config.yaml
n_layer: 8
d_model: 768
n_head: 8
n_kv_head: 8
head_dim: 96
d_mlp: 3072
vocab_size: 15939
activation: "relu"
norm: "layernorm"
norm_place: "pre"
norm_eps: 1e-05
positions: "learned"
qk_norm: false
attn_scale: 0.102
bias: "all"
tie_embeddings: false
parallel_block: false
init: "trunc"
init_std_qkv: 0.0154
init_std_o: 0.00384
init_std_up: 0.0154
init_std_down: 0.00192
optimizer: "adamw"
lr: 0.000429
beta1: 0.9
beta2: 0.98
weight_decay: 0.28
lr_head: 0.00384
grad_clip: 2.0
warmup_steps: 251
schedule: "wsd"
decay_fraction: 0.835
decay_shape: "linear"
final_lr_fraction: 0.0
batch_tokens: 131072
seq_len: 1024
doc_mask: true
train_tokens: 1021000000
steps: 7790
dataset: "wikipedia_en"
MLP neurons of a small language model. Each row is named by its layer, matrix (down: output weights) and neuron, and shows model dimensions 416-511. Each number is 128 + 32 x the weight over its row's rms, rounded and kept within 0 to 255. Numbers have three digits each.
A block is one neuron, or neurons of one layer that tend to fire together. After each block is what it responds to, as a language model described it from the Wikipedia text at the highest values.

L2.down1084:141135098118113194158163115188097169156114126095149140115110157173125122091199141179117136143075148193175107060166143132152073129116094120116123128174119148155140098149150050138089108187087108106128135156104137183140141138144077127109104121128099099101070078087105132105146112127151205103
L2.down1540:158078128240169121143165082095159190146101125129130135142112171092195138145115121120095097085144131159114166119075074134111114135101182195153156144127095076130116117111163089081142160045077126184098127125120158074122100096138138156097184142092100113105093079093134124068119140149126149143
L2.down2503:139078120114139124180107120131163127102169174147207115134178135135112085115042095148118175135108096096117059165162180155140090102070134099094175120134180040139131152063108119136103141082183136128124130121119150106190176124132130151124039075160123148153139109062156124062134105139147117182
L2.down3052:103120122190100093128123144123164181106149137135078105101180160077135142148117120121162146141066128149163106133141148130119079152109117106069114152103163083114130111122061146090123156185143110077136176093091110165159176111137104098125157092120062101170227131145137121122131147125117142137
Responds to: Scattered word and structure fragments. Word-initial pieces like rec and Ch (receptor, recently, Chretien), blank lines after infobox lists, and tokens inside chemical equations.

L3.down29:116152100109139131085061099134101136134102132112116166112166164146113117115126098173125155089140110159097141117201125213119153152110121122149124149082145128106077099102117071111138141147109131128073141163075119115160185124169085152129136179109131089129158132122113151101094119108154069132
L3.down46:135144130062082125200148105133097183152148113124097130072158129190126084098173104115055092104114109116091143185118092140145140152111106174146187151076148085162141101113089169099155101133132140079091144104092113125136089116146119143127085149123131099119153103051107114114144125117122141150
L3.down190:115110138145126114182169105115131140125156149136119082138123118157145131109101160125101112168071130093171135073114131154179155141096145165166110177133202134154197120173094116107101124113100152142149113160150150137139153111164112087131119173143144128159103121120162121104098082106144142146
L3.down256:127137127055099163142131136139055160136106119096111161142141143065149123133197143127140173117129138131179104110106133089171155122175138116108068159132200141139153101108098102071093122154160116114132121105151127157193211145112103131138148160096117103119121125175197130119133098136132162094
L3.down332:118160112088214127101134156121100091113112096153122077109113094094177089220124138122160114095074130165159108188150107156160125158113154150127118137160166109155209117136110134178077128106095173145057152119125112160179162088118166081127119098075114148127129156172132153134112131155101116178
L3.down754:093198117149129135167103152096126197141121122170087083168090090090134098158047108120093056173069094111150147151200146151138110128090129206153208119166155139106131125135147119159144165146116123102162137080102139215121111099103137086144146153129106124090157117122098115162112132135130106104
L3.down981:126124149155111137126153152102104124158160118151083100148169133132139121149141125163129143059120163119116145090196160185138143097094113153192157152209170146125102086149106138142129125088066161148140086165119186154090161155164122097130107178132145137143136069150116110120158074160151152182
L3.down1293:134116137142128123182170080105155121123175083091050118198103107096155151137100118116154126154116148116118102126153162162165128119142111168079167140209120114100105133112098106119129140181126156150126119154190114132073102079095154085125113078170079120087114111110116102157091174137138103102
L3.down1369:091085140152125119137130086096106126155156160165139168116134117144101083120134138086171165095187226083161117098152096130183124127060102103115178115186152141143129140124144078119158133136096157152083134138123189122154160134162182109117172140115130138160090050109126140131139161088150092154
L3.down1495:153174116104114136117104066111172093118135092114107108136108121103094117132107146230121109106091153143122131099141118131156051101147084176127111199223188149092059093151109132168108119082108135140119147133084116181066205196139137133137085139146134134110132152125151156096057152148164172091
L3.down1530:155188129099143133130161170104114132124160095186155155113182186161096093133144138144080181176083191128136170134070083149107104061077117149155126153140194124136167106117119015127160097167087049155142121155166133194131126118125134124122149098099100131165148065168143128150217148138134142151
L3.down1565:145129105152140113175114088091105158113150111109071139117133134144159057170194143093165141135199095116121162098100175109139112159190076155109102157107143134167092113135176171085114105157134198135165131137086154142125153147165145131137154132152146104137138188157140161173110074129159107152
L3.down1657:140147130160108137073121121116100168130159134127136143138161136076154152134135180117093074069154111126131111178147151213096129167155114098145162120096076108098179136125178110117105155130124118166104114126150112097141096099131196092135147121061168096119173136136181077085156091102119088227
L3.down2108:136126131066127106145130130101156082148169101119146053141089093165128094102147119168172143197199101110152161147111168116158106155081116165149149067159140182082169125100153114119143096208141126124172110140076128139115175151104080168148133147133091107075141037110199138084163115120148120159
L3.down2516:162139135137127107135142091121148083148113087132126071154211150074101139100133117154167098170071155175126147093169143158094079116110135127099172140152208088139145121178092121141144099158124099105112120158114111162097171164093122097125097107092135087164173112042119164116115154188164127125
L3.down2928:152061099125136115082144086101088077151073157139111078131155110081093122140066113189156143135079193124134144036180167171117119122151138094116076129160187100120131130160112155118109129115134139170135077088085084098143148141105133119127114165132118136122120150115153166106110127118152123093
Responds to: Word-initial prefix pieces. Opening fragments of multi-piece words, mostly Latinate prefixes such as sub, inter, pre, trans, pro, often in biological and technical text.

L2.down60:106107141162117122134092187122096162097178130144145105131097138121086223121134128131157109063111159139144152131148159049094158141084159108109108024074064116138113119096119097196167148083096069153084123140169123128099130106140155168151098117094138136127114123061179130113097159104117166118
L2.down1554:122135156143155170106119147134167175121130137120160120127129122153107162063138137159116158113103144100126138073117175127110207152093100178144098164118133052126113142160111196140128130074160075110157134151133048124131157135146116142124102186103125090146137089151113117100160151082095093119
L2.down2055:131109135101190172104099083118135116131118141144155084166099163082101131098165129140158134120140188135201192088082188104127159148089092100089085184129159093146144137153141074125155073091128165153059139151171117160116132106108124173133094167155075115128129073125128152107106127148159126161
L2.down2082:105118101158171147111109177140112233097189107129083114130110113160087182122130118104174138084142139093144106079103195051110203103139152117095128074159075178148111144131102133245158128091099110164138128186198110140092139128142126160102099163115152133159120138108124097061103166112122130124
Responds to: Wiki structural markup. Wiki formatting tokens such as section-heading equals signs (== Reception ==, ===TVXQ===), indented line breaks after match scores in football results, and list dashes or separators.

L3.down53:054131135134112127061099131090188101116177104143158118141115165082102123166179134187145161139133106144108123154127089043142141165072148083107131095131104091079056147111113105167136115117131141171133107107162103100126038127093118137105150200151109121104170120141151099170124130153123192161
L3.down314:091092151138170111141119144131119132099161127109123188125102207141085098138101102150057141169081071168164119096121119153077150121062124089128126166110116045136145116160087159180188141102155134128140132150108155132112132124113136104117120143119121121084143069135144102159100121143169078116
L3.down395:114115117114126127128123126094105124120137143139157176114092127138153190093131116090167097068095113193043156141193157135135139059217147087180122185136097137147217165097124126107091085157199089116127143140122103146047121073123112141110147126074156121169113108120099130086135099105156099109
L3.down797:144100126102142131137119156104115128116091100109103153146113139131120100094136113102076130146095171150142172143108133122159081073116166174084149103099132142141195127154124143127160163141099172140099101144070137139102097157096191144121168126140153130145106184164093118084138138093151220097
L3.down1183:140086130152125117080122103154155117133080139111103152117144146124159075147123129138155120143150164107131174099128133170189113100171171160106119127146175174110172144157141141137118123119130164118142112104117098112136084140080179089113177146148131140141085147145136099070149126125132169075
L3.down1215:127123128108112158125079118101124107152076137108076113168147119121123157086128140131145134115130168129158182094081102088137178124106096092102101123134158182112132126156142140096182123161174186125101141098134161117131087164154081135140170069089127132129123146149163097174132156126094129128
L3.down1276:140125155141171131112116133085103143122176129098066116130091154145102182198148151029171176091113199107141113127103163109100142088179156131131055083103114095141121138073097111160101142076077160120133104165105183143138182128140099174138138152128132100119110098098133146078075164090118153152
L3.down1618:160132122110098117128127063116149127077173066134177162139144095150180117131089146093123035140104084136147164159173067051129127154067119123104141127097154109121131127146174161149169143074129087166116098132205139132129102110128147083133098133161145179100148082141162158167142157073137107145
L3.down1874:097102102116095121140103175100135114096121121126153139098020116120128152062131141110119117095155086190114095211112117098104106137085101136121160118070131101148122156069193134122120099090206131149148091113101162122114113130135113179121145186184115146126099122179134083153112203131118149171
L3.down2079:117107107124118124111109078128122118161096134117123146144114085147159103126116156157084109082165158074119121090112133128103078025120072170159081195175196079133098119126148214104158064139128085110137131091104130139074147126149105157128105133029144158141121177109054067120172091089154177185
L3.down2202:168184117149148136107130125156152151111206089132158152150057125114137132126087147094089124115147152189112144176137170084167131135187107099124189123101101129141157124085007104220091147118123065086143127134148134200074180128134105169116141159147109102148160120189156133115139153138105118085
L3.down2349:107122145107093142054136137139119138156138128131140162119105105105164115080128165083128107085114186067143193175087132066145148132101167121118115163176164229128155139167185149066086147158102128141086130136151145075146027156075110163121157106118125126083103148161064126128125171124146146135
L3.down2392:128047108167144112135100153108139119160076108126155084111064022100096208180141152162140129176086147149085126114171107110097165164112084134129121182110135176109143147108133164116112141129123114080102142153195094137102131162137111095116102128161112134155095132141187118140116117130153209123
L3.down2510:157131149110090119102115125133128126152089092122085160126149127089176175097119092103066139103115153151134138122150143089129132096057116151075074126136152124160185145147138099162147122171133133150074104111093042093186107142133105156148109137122159118134163167138138136085166133112164081151
L3.down2885:173076120132142145143085109154117148111176080136157212139125104114097181104120147145140144103098075197144145165186157098088086113097143072097174163122146124119084124152066105135081144102166134136128154092086145119087147125144132157141105117163094107149152101155113168121116159145188111121
L3.down2983:127099147100118139144096182123139121191129116142085093160165116115186112134091104096138086136114125111080104084058140177160146129160129152150051066119158068140186118150122155116143097127205106116124102138134168063108108124130095122118166151147107135120163112118110084140164191160114144147
Responds to: Abbreviation periods and header ends. Fires on the period closing an abbreviation or initial mid-name (U.S., S.H.I.E.L.D., p.m., No.) and on line breaks after football score lines, mostly in tables and results lists.

L4.down2853:087109147132142142114168098113064148122128147135129126144093163144077135107145093104179092167114125147139191131129155133105154076158150111124200105125103159167093141144108143113159171148092110126151111165146158101126142128155147143135131078074127140160086101118198183134136135126159090097
Responds to: List-final "and". The word "and" introducing the last item of a comma-separated list (often after a serial comma), e.g. "professors, and journalists"; also word pieces inside a list's final item, e.g. "mes-ti-zos", "micro-bi-ologist".

L4.down2146:135173098179082150176092159094159156148221125147132091114120163091115145081057083111184099081060140059084137196128166160086156112147140179137181076120100109125153154075107198136098175178185083109144129159176099170138114143130200152168136106149069057135135168106181085203089151184125154102
Responds to: Word-final pieces and "one". Final pieces that complete a split word in scientific or anatomical text (cytok-ine, l-one pairs, esophag-us, gen-us), plus standalone "one" as in "one exception".

L3.down12:185076110139157128122153107138150149127095162132082121132165196116178101161141125131125123127113134070151142071134146136151079126138165172120099161140158162138131129202103129103116121140155143200188114073150076112163116118125129079120150177110110120131108172160097127111160097109147080110
L3.down672:157136186083150140132122149140106114193165118144149145146168137167152056174138153078175115151164084114186127174088137116121060063138118162173170152128131149105183075203182147093130087155107116122147139094184094125088127162133089105123125130083139124124145121171079106140122111113103143119
L3.down811:145161124154152155130118158124096152130207093138151086141096130112108143113136084087113178174139113138135077128152137103113174097082078116170158099104084094121110119124104098106115114127100113107116144166202131131108139157134086171130054115078151128121137082138110132163053130158121055125
L3.down873:091102135125115113146096108147120126120077168241121149119101146043130124121207139120140111117116105100152137137113185116119145140109096150118112139107117110113095103162104118085154087094138125156101166122159175092140218180134156189051160136125093150140170145173124191123127115141091112073
L3.down986:110055149077120145103104081118062134138122132138083138096154172117173128134135118141126125140117130118146156103067203086139195169095108078164105091131154111146141162191115125076106112123143220150101159094145085093127126077081130128121117096120098119139137133078146152028111155136153050151
L3.down1131:104145108133120149141134133120119136133163127138137101124133096124131091139118082116238171119070107132116109143098118143120206135118118096180129170109110184167135111199118116138153138146098074092058135178088126144151137142098029131158093097092146159135146150143071125153132139102100082096
L3.down1498:108085134179092161094154113111148137125159134109129105105089068164123149100095099102137082104097124101119160194196093063125105046097172132144134075125196127136130156114146076119173125229159148128141150176109129158083134143140108144144069187168137118110099145120150123091152137162167108078
L3.down1669:149123110206173133143111092116090154117175105132132115155088173145106107115160113108123156089120116128169144103169163084148124073102090158111121122113148122108095104159124042119146111197108141131153127132158150082115153167133140146139101124048152138100094102126117131159073108148107053068
L3.down2316:114126133092146138135125080142147165118104096255152140097112167064141070119152168152116154091134112111126099099112186179115161150117081144103132145160115081089114139144114123094152100100109152142117153109128176070114193143091100163031147143097135096126132104139116163056125183130122182090
L3.down2358:142166112102149119164114080165106131129098151195130127140081117044126071174140146092148151112110123029152120134078141171160114105117090115146169161197181125147089123212079149084160149127155113136129140152104110087125143111114095130093088140135172135129137132153107153091152168110112102167
L3.down2389:089143123086115136082143089150161107116079143099164175093158181165189101108103155089146151152191119144122135120159138089140077081172120145120131132098121089123083117098142096168188140086123117152156123175136088107168147109100193146128183095169147118086149148135107176070165112118192147123
L3.down2725:132070103119137124144132109154173155148066151128091142123141169110144116183145142125112145119162145091142121108121110146116108141181176124093116160177135144139099126140098165118101094113139174166130132072127097118164118127106142151118163164144100144175093131141150125089156135095125084098
L3.down2800:130111106201134132134109169117123110102077094118178117154169156114182127071127077137107180139042082165159175140194172140154147099085126186121179115101173060149170124170075114174146173157146062104124141127130146089133133135121109108128078131090120116071126144128106106059088141124146052119
L3.down2839:160113104150142142105165136137189144156110120138117087131082162161157144075140072043109163147176119145088154150140133167166173092137097141169128060127114160128129122124196139057098184154122096141141130187123081126135195076150059131128152125182136112092081130147137113137132104133160097114
L3.down2960:022115104139167115104148134140158143137123159145116141101132139124153129163153129040120085102156120145117084152109167193098067109190127131114083047102117088140148146087094109109100122107138148163177103132076091122130185106098162145118113117129099125103116127117109132132153128129154111130
L3.down3016:101097115053156127151122154132117098150121094139162106126112133128153104161107122063041144149154118080095101099116166160100145140121064114141102101124123114116117130082108117103102129121094167069126121155079130139130181111143137092106082146175123104070108137128155110161120116075118172122
Responds to: Sentence-final periods. Full stops ending a prose sentence in Wikipedia articles, often closing a paragraph, e.g. "...counterattack." or "...his heading." before a new section.

L2.down450:142148107116093186129120102135137120103123126255127125100141159102093120113205132133090118094149099109149132135145153104118108127122114122142136140107108117143112115138121110145114128126137155136141177132119161134100145140113114149000091133141085120104156106125102175111135102126146118131
L2.down556:099098091154081129124101125135170105119133118148138195147161106051169147049152119126069185158067132117127150165141089170145139148098110201103138098057112090139106085106086092164194139131156104149066134077134125122120144101104142125119103100086150131073145124125138132159122150100152090104
L2.down1687:123121124173140146122104118135142186134135127133111126132062133128158172086148079070144204120097169089152066172142060183113175091123134140147118114117128114127171103105094115132100114165168107134147156124112161143090171105139124150136074102090121131154116150163101103142114126112148026153
L2.down2034:057121130146160110155051094162085165130080162139096119149093145120130172115176083122124119135102115071142175156091128103157130110142078173114117156127119114089132137159116128136142104096206126139124121130119155088124174138147096161138123167145100142068097171137101107155076126103155096087
Responds to: Sentence-ending punctuation. Sentence-final period tokens (often fused with a closing quote or parenthesis, or a paragraph break) ending long Wikipedia prose sentences, like ". ", "\". ", "). ".

L3.down388:205088139186114125095076138142150116130131130126139145130145180139091189124131124148060112193133161174080095078151158090122103110113106091094195140180094111142166160142125093100166140112139151137073122160070098079145112184119106162118117097074137123116154089094166124114091128133145139126
L3.down748:101073110155143139089108105157141141103141152090127141135101146173100115143132108161115138194133137161122132123166098095109104043137145134103176194144158084124143124157118129072135130084083143107135139098168102118137180091126149126150177130096141131104174071134147114125126144140163138135
L3.down1123:122105127107119135100119178124142120152184139124078133125137151174090076186166140087110104160155100129131105160069117144130124152106130147170093071140095169143171140190159102116101097138146107102121144116129079146134094116113123099146131104070105141106139129192186113145151088145119173113
L3.down1453:126109114208072106166112137091195121148114088137121126107080142153136140081155077116121099156137090127098126132166091116091126117134069096118133147165102131142126094167096131156112151144162115150109141142113074155122132174116057198117112119084098164156159154124037129149126130131102117130
L3.down1594:133084153115062136118114090108132156119199106138144170077112172149084153180134067139035173147135081159114085150116055107097128124106110098119176169122073163129122111074157156092113123161123143121128148146159086133064144132132122132149091160064136086077096122114139092113099124158126138141
L3.down2001:144069153143132144166156152152155150141062097109110100113199114161132113139134157079127109197133111157179073152105133167177058151172066146097072124154182107126140131126044134053150152124146144162092145168102116103164132131123141122125128109146089124175120100078095101113178123153099141125
L3.down2011:165141094166089140142106178119173167158153134152100179145101180106101148105100160117153151143143124145140147066163123140173106096156183114087118153178087163140105100173106073100121119122143087155139145170124172168097153086133171137118127128131091184149121101099105117170127176140107105132
L3.down2096:136170138089162124141142137136186195111157127122124155134125218177111112140098160195093130156098081044117144148145125084185116105116131190128084142122152090182092126116172083114085132059141129150148124102148095122120088143139184163128141143115082082133141135192138115147161114114146159136
L3.down2226:193175133127131109164133123115160131112193142107110155111144223083134108090119111133134174169071086119146126089176129134138112163119134179123127102156144090129128099108168114109124158073129144142157148115149071132097113134121172142099135159091159118149138062156113112116092104065105156151
L3.down2343:114127104120127141108116119142195186132166154112080137109124167150090141184187117146094085143153072143120135132145106096116121129077131134108144152139091123135116118142125115104110113171114083180064120126161113152086066128151138169164164135089122146125091132134137108120100135160201172084
L3.down2488:157124128147180095102137038105099181099156143122177117133142139160173097066105074159097121189144158193152067139104114169118134127145124122091162195128115085143189110194118102140117101108125166137109097130170096110133166102088131223163225109060151156176095110156159113107122101130154045202
L3.down2822:066111148083134129122171156114142134183056157150114163101198168095116166142154119162114131162110137140132095205139133179097111118209150095072123075138140164130173148186132057120090111093132193172164134092094169050125126158093131068110119121074113146146124159146152107149080130118142125129
L3.down2887:141162122136127091182160123152167193131107140255103135118147157097094094110156155146163110083119099131107125143057126114067091137132126177101195147129102113123105095116160107108202091106116131161142170135152082117051095104104154149000172156107126127073104144125107226105187160125102139103
L3.down2948:143108104119124131134141152109061126151144123111069148135100108116118119102134124080135134131067169137104135127120244151129065146095140109085125111123176133111078117100051130155061134133128069154132148145084129111106131089151149087127100108146119126118091121112110131168108092117149136088
L3.down3008:058140125030164131215120077167104105138158130107144142137116085121102109101121112146082135071114099121121125141090110158139129075130167119127161145078193093122080100195113074149095135105060168151119144088154188118109138108126111171136036137087109094093127063106055132152127092149091140167
L3.down3062:173148111137149106166135091107126157175137126110091103156150177076133152160133101158140130183070166112101153147120133107157140185121150148113079117186063089190175138192086134096088087132140118124107167130121123115100106127111127163151080202171106127161103114108122120122116149062123127151
Responds to: Word-final suffix pieces. Closing pieces of words split across several tokens, mostly verb and participle endings such as -ing and -ed (dramatizing, exasperated, perplexing), usually followed by and, of or the.

L2.down2015:114109139165102137096108102146129196159167125125082106109122078095042102100095174142055154114141155150152112181073103129146113180128100164139122182095115153099109121149160120083109159192114145115115120069124140107184079108181153174137097095091118094136131092139155158119125135108175142147
L2.down2048:094085129112140117145091152145146161103132149135137141127086093101100143130118114132117118100147195090118033157142129154169159150114093114111100083131095014127113135153111147044174128123104143086092141081177142109138145139134147141139201140123128122068140137119108131134123122111211149139
L2.down2117:109143111130133132143101122133093126166116133129117153150116151108117138149143090109106122113123140158165136098076153135097123152099111135189097150108146094111109136163149088103209116088123183114189118133121100118065148107100123119114112117127137148075150054117164166217085121122118115093
L2.down2530:129141132104172127141110111143163119104137160109127130140101113139095138069096127108139139079153079143128080115111118174115123102145147125151052175127166107122134115052159142073077134155112153099207125061142227146155132138117149150111155073167116149063175121117166121088099110125145185169
Responds to: Words awaiting prepositional complements. Final piece of a verb or noun that calls for a following preposition or object, mostly motion and transfer verbs like moved, went, sent, brought, arrived, plus nouns like return, connection, opposition.

L3.down150:057086104214158153124108108107163115101137125111137149116138149141133134127126131127133200108126128128151108107181052160091129093109145139099154153112117103148082134116213104088092165156082189153188137188141115194128041127128098112164065106100143075152143140149095123117130128101113120117
L3.down282:123072093188156133129118108148147125191114086134107134105118132194179099177159120150156135141161168122093118182142178133133110141148164173135135149134149189127126105131116129069070115194115125107169165137099084106152158106079156172105140200164100151093130096095133077114152141140145105159
L3.down402:081136113145132096122135106155191128129122125110155105103137106102075140113121115108147121127173112130110105168125089171157155114147126165151206122145140091107096152145154127113150122158107135166125116086132145148206122152095147153141135110133090122164186143130161168133126138101142145143
L3.down560:128132084110131130169135195108141166139148127124202102162082196093097206157089119108101153122138167134126120079168103123111092154079069093139072072139082099149111122094077083155157113050125131108145120127134158155122113136159149108103155156142142115072129124183171117189109157127133203161
L3.down639:155079079176172110148153098133139127122121191123118144113123104175112122154195094169102136154120090154116127110166137165099119095121151096129118106140081142157126146085122160097134113133127232230191091138057073128140115086110193092143100122139134121136127167093155118145131103131175102107
L3.down1059:058131109168104142113108063160172158121145159125128173126113110115134044073116130127156157111137172190156140133150176100143144047086170142118143133087121101119146141127099085099160094117092134097102134146112113153143080149124118150139073155090135127112122126136144124133110110166133115087
L3.down1256:091112143155066144201106097137148130149099138142113154097118153095092154117121132072101128167156121162164126127187132155100126099167147087147221125125108123155097128157160133092105152114129098143160184096110080155128104128115113131129097086161142136109152124125170131129125126122142197141
L3.down1367:124086120194143126097157130155157084157093136129071125113119119157070132143166120158125072090105129122132126100127142143170064042195163113118124113178147152115094122102071126147134094149130170151153129168098158097169158140097150165133130109091153172150144131090114142097194085170161115128
L3.down1826:183128101059123128084073127109132135129107126126132196103120146085150116140138076083148138158119109134123181107109159108140045076161160129076064131146078200156105119144051138128121139127191109174141160173131101090102171131137147152130155123165168116141142194125124140106119146176179129115
L3.down1954:054168157130053139132152134162070118137096127133137163113146119124097180087143125150142160150132125159147142165112147151125139102142133132092208126122131090111158139149133146077144136174125078157122139066105100133090088140103090108140188119200122120095148127051199133098150113169070140178
L3.down2177:117115046070176152161089134141114200117084088153108131111165153095130117133133102134165139135115057104187166076086156132108129116078088127103111157154085129173122117128113092189181120112149111118105146172161099138114133109127099199135084162138190120113159159168155113137153168104123136129
L3.down2597:189106105125140161111141129145151141160166111097111104128126175134143155146172127087103154155156151079115088086085125137169106095160142129148107126108092166126044111145151142141086091121147154188118137141110138113086159131119111118137142120150118111137154107161105127174182130141083180145
L3.down2759:132130086196101118185107060132125075119120105105183114151149116149119113130125102122137155105115119143186155092173180140083136105057128103139126099154124131154114114076097140179188158121102135095138146184140126158098110129138115104126080073141180113078158084089164132128085143166156117140
L3.down2866:132121160189117110093156118126106177138138161101110105154130093158152122074068103101173172161140116095118109126130149141117118127096134141149068123172168124159160147130130077072136134149103147152200136190128146175081100150123166136121146133121085141210063168137125131101075121183183132123
L3.down2974:094117127131103117174104141130129137125125138107120148116050199130091118140117148130098182174137059103170103076120163115098124089087099106087154141173140098131149109141135116132135104110093147158142120146174123130129176103096147179159168122137106106138112143101149155081194119169132156109
L3.down3017:123150111157105135141126137125161102118108094137067147139200182183151141076131136125083124160124154083106103113137131130131184082028066190181148145141132153160115110197130092107110118153120128086112155151115163094128080136087147150124120199129126131117141133189105122161102121118082125198
Responds to: List-final conjunctions. Coordinating words joining list items or clauses, mostly "and" after a comma before the last item (violin, and harmony), plus commas, "or", and "&".

L4.down2056:149100101102125135091131113149131074110017144122041149123129160136084127169109147110125090149108157134140127083113083133150101133126130110118115149191203126149165131158108129099152127114169169144108101052066133115164148122084134119103136124108098131141109124173147111103172127091116156119
Responds to: Periods after initials. Periods ending a single capital letter in abbreviations and initials, such as L.A., D.C., John E. Cort; also sentence-final periods and No. in tables.

L3.down35:152142119130125134127127104119097115155138130154115064075063159091175179092113181138156108247093147095118155162186136154103078120168128135100157077120063125101097139129127143093170165164164079108143141125128124141136123094091152153119122157175120088096108154120182121181176145134148141074
L3.down149:132118122186190145150096077118178062119106118155163142121080112166190128096075161129081175144141236076131088125126121138120180125240140115154129065161143156164119125058154118091154120086136154134125099143128102209136139127090150113109113105170101122112109096101118118071171152139115068111
L3.down306:129112102149164113122106145176150108125119135122107093147142102084126163140131085144134142120105123148073116188107201153154153148145143118170113098123137164136096140087111136085150139140110087183099118114151095137157103150079143203105201126095108138153071127072137103098100166129151113082
L3.down354:113224137163077133119151190071098139129172152118158133153120098108133110155102111132096092147134128134097168147124105223123122080078103090116164134178090126125149154115160196159096114151112117130156150125093149148121092145152161119085099149118097120141152100172190128157165095149114152159
L3.down421:165059147127121118077062138148108169148157171146165127126158221120072103132123097093129164088137114193141086126080143154176058116122144076091136170079120099139082116139108202128124156171182127100093114122090099106169159120147150160130131154183113141152151129141138114199076144150105111124
L3.down592:185196165100085143093153137152150141104189100131112133112115124108075121141112163091107121110123108143111199117136111158095127159104116159125165144189110178130151139097127112132120092104140094128103160111130162150160173179123163129129163113092115085194108095218129120135105164155110126152
L3.down601:138089147121082144114117102080062096169133122126094172149106177155094128099129071104153130082108091202120172099137143079171119147091051106077137139123136091118148133119149153157176121158179138143133124161143145182115148159125104186142156112086128103120158119064193058109146127135160142136
L3.down1780:162065100142107108121066196172138135145124140136155124115167084096153079096095051084151139104164126100123083181124141167084132124135086170065089134179178124148078141143064142150040171120192176122133148145089081110177145098127124145104130158145133110137098151092110108175138205167107186131
L3.down1879:162131143134151112114124112155113117104139173111119127103090130113175083176101165074030158139107118085151110129118183154097117179120165068119115163140139134098126142061174153127182127111145093121158151122078171179121133138133157102115151119082201112149147101078117132181110173120133124136
L3.down1937:121187071116121109110173116118150140149163130123147159138126166146187131133110172100163131154061128122140120133140144208132115117089114170087141148076134140116153118144154158177072112120129124122128112142169102132105148162111111100154205125078120151109120118140176089123116147134114139162
L3.down2219:042135137112093112116070141100081120096110135123107102220159149147120107046137075168186120084141115119120094138105183116076090112093145186081095166222151079131128113171089171140185122156111154126113152137115123153119166113159164152139138091148116138129116123125136142118103154111130056138
L3.down2436:091138100150145121140159131123130118101139152095094109128158187110220197098138156121212089136146088194090137123156123162120120178153200096134062116139152125158146114106109140141102119143115170123132131158111110129095182115105204053090059150093160112085147103174124113146083147126164121080
L3.down2523:143119144167091136115106156134125132129197117120137104121100167155100074121118141100094137183180105089149053184186153181084070100133103123097084069135138108126149158057018115169171105194167094151094133164109112094069166128087127158107082116137157106174093094069117130135141092173145098140
L3.down2562:138166170147101117153121144116115143157157087115108176137130160134161104138146114148083103111090145137102121194138086104127126107150092165101140115114128159157130108100132130143134150132142120150218117157192184206082085105137076123127104118071156139147165122118198068230100149072120147147
L3.down2863:148205083199074123109120117151194164161172146133122071153125110131187172092114150131107121109097131170167146158120149180150142123129180174108117026139146172110132141067078184099145120128125073130162138177113129245133132158111174120112155108134136158104086139116129093138127147150157112137
L3.down2890:066083135158159113141127129121138096105088135128098057153138107101108099109084157127245054120149158143060094121114189113094095127144137163134080057126186077133070140105110209132189128148167077131166144133093100147071154179122135159141150131201122110097125159125138118164113142156130089102
Responds to: Scientific word fragments. Mid-word pieces of technical terms in biology, chemistry and taxonomy text, such as "o" in hematopoietic, "on" in serotonin and "id" in acid, plus some "the" and "bp" in data tables.

L2.down468:089185153076112151139110119116114104131090121140138079134113153127009162141112130200120133145153142147126124067121131134101146128117157135120096119136151091101140107093094151200133122164142159037081144153135107127097107188146117131109147145116143138160168060049130144088074130161141113126
L2.down1431:153103154111117125139105136118188082145101126121150103125115115145064123131150140184141165175143157144114064118122138115112140123143195175126183129224130072123144142144109100106129105138096126165122160167113154166073128136093163105136106070184087120123182127088128119058080161096187132121
L2.down2201:168152141137121142135103115128145088152132076128123118135152129110065121108122145168118151146125143176102127093135139144145088110123113177089145147156190100124116134111097128133134088171112150107100135147123084156091130168129112163126101121114126108184137123062110127106091126157195134140
L2.down2817:124096074118160142134135106167143062130111118142082097120133157091179078100075130110114073148083198144141127072137211145137091113117077126051115138176199144125127135131098160123167131115157108111109121137153069144077130107120176117105132105091139136118175076122126165146124151140128059091
Responds to: Word-final pieces in lists. Final pieces of multi-token words, often Latin taxonomic or proper names in tables and lists, just before a separator such as |, –, or (: Bo-a, Sund-a, Leising-era.

L4.down400:123141133105128144143136133109142156105194120133199047168143162097165102110146124111109134154120156168146133136150132065139153107097061100182115091105068125118144121149159047114191145105091116119094139104172167150105127136123134084130089100164160144059131130155121125141075139159122090159
Responds to: Paragraph-ending punctuation. Final periods, colons, or closing brackets that end a sentence, mostly the last sentence of a Wikipedia paragraph before a line break or heading.

L4.down1443:127098096101177085138126122130166123125109114114183074091150123061100096104120132140109083158065149164099103081175146193081136135168090108058137178158196125175148139116123130106161117156129150108150083115135079135108166136103116099145112096126120125089174145050116131143100142181151131129
Responds to: Field-closing tokens in lists. The last token of a name or parenthetical that closes a field in tables and lists, just before a pipe or dash, such as ) in "(triangle choke)", "atus" in Galeopterus variegatus, "ella".

L2.down694:092102103135150130117113127122167131126153129138147114113124121101165192122121145034072116146122143154160112117150171176135080115097147149080048117109149096103102134047121108122156160136131116131144136166108185112159164155121179106120155140106131145124155070155157104137105113148168113163
L2.down1011:091101094126161134146126130117164092146119119133110173110164115122147151164111118025115111124112139111142094118112183164067076124150164169135095067097145110123167121080110136085170124162180114137158129149110159131108152073110117109138083159136159112138166141136118132182085092091088119178
L2.down1347:099094119132124144147132108070171135156130146122081164110121154130169164155120119078174087106131119055089184161129153156109121146145150129082163044189090173125123143088116166068142142105185165161156116104117155108156133140189109175126166127119138124092144164151091153189112041091130107155
L2.down2792:064127112111142120127150158129116123133156153129128169112110141097198130135147107097138115118119112132153111166075162198081040142135132116100075074113139120122182131099042099105120103122160080144167119150111134112088123058128137137122121139094121110103134112104144126136117126122118115171
Responds to: Coordinating conjunction joiners. Connectors between paired items, mostly "and" (also &, of, en-dash), in titles, headings, lists, and tables: Oil and tempera, Awards and highlights, 1917–2019.

L4.down1708:109133134144109124192064125123091157154165141117136173078068130144087084116132105097129133067151126135152123131111070078096087095158134133104141143108087139141056108141172077140083112171141101116169139156201119151093090133144168142122139162132085148140134128068082146140108087138120143095
Responds to: Verb stems and endings. Main verbs in running prose, often the last piece of a split word after to, which or a modal, such as sk-ip, dis-arm, origin-ate.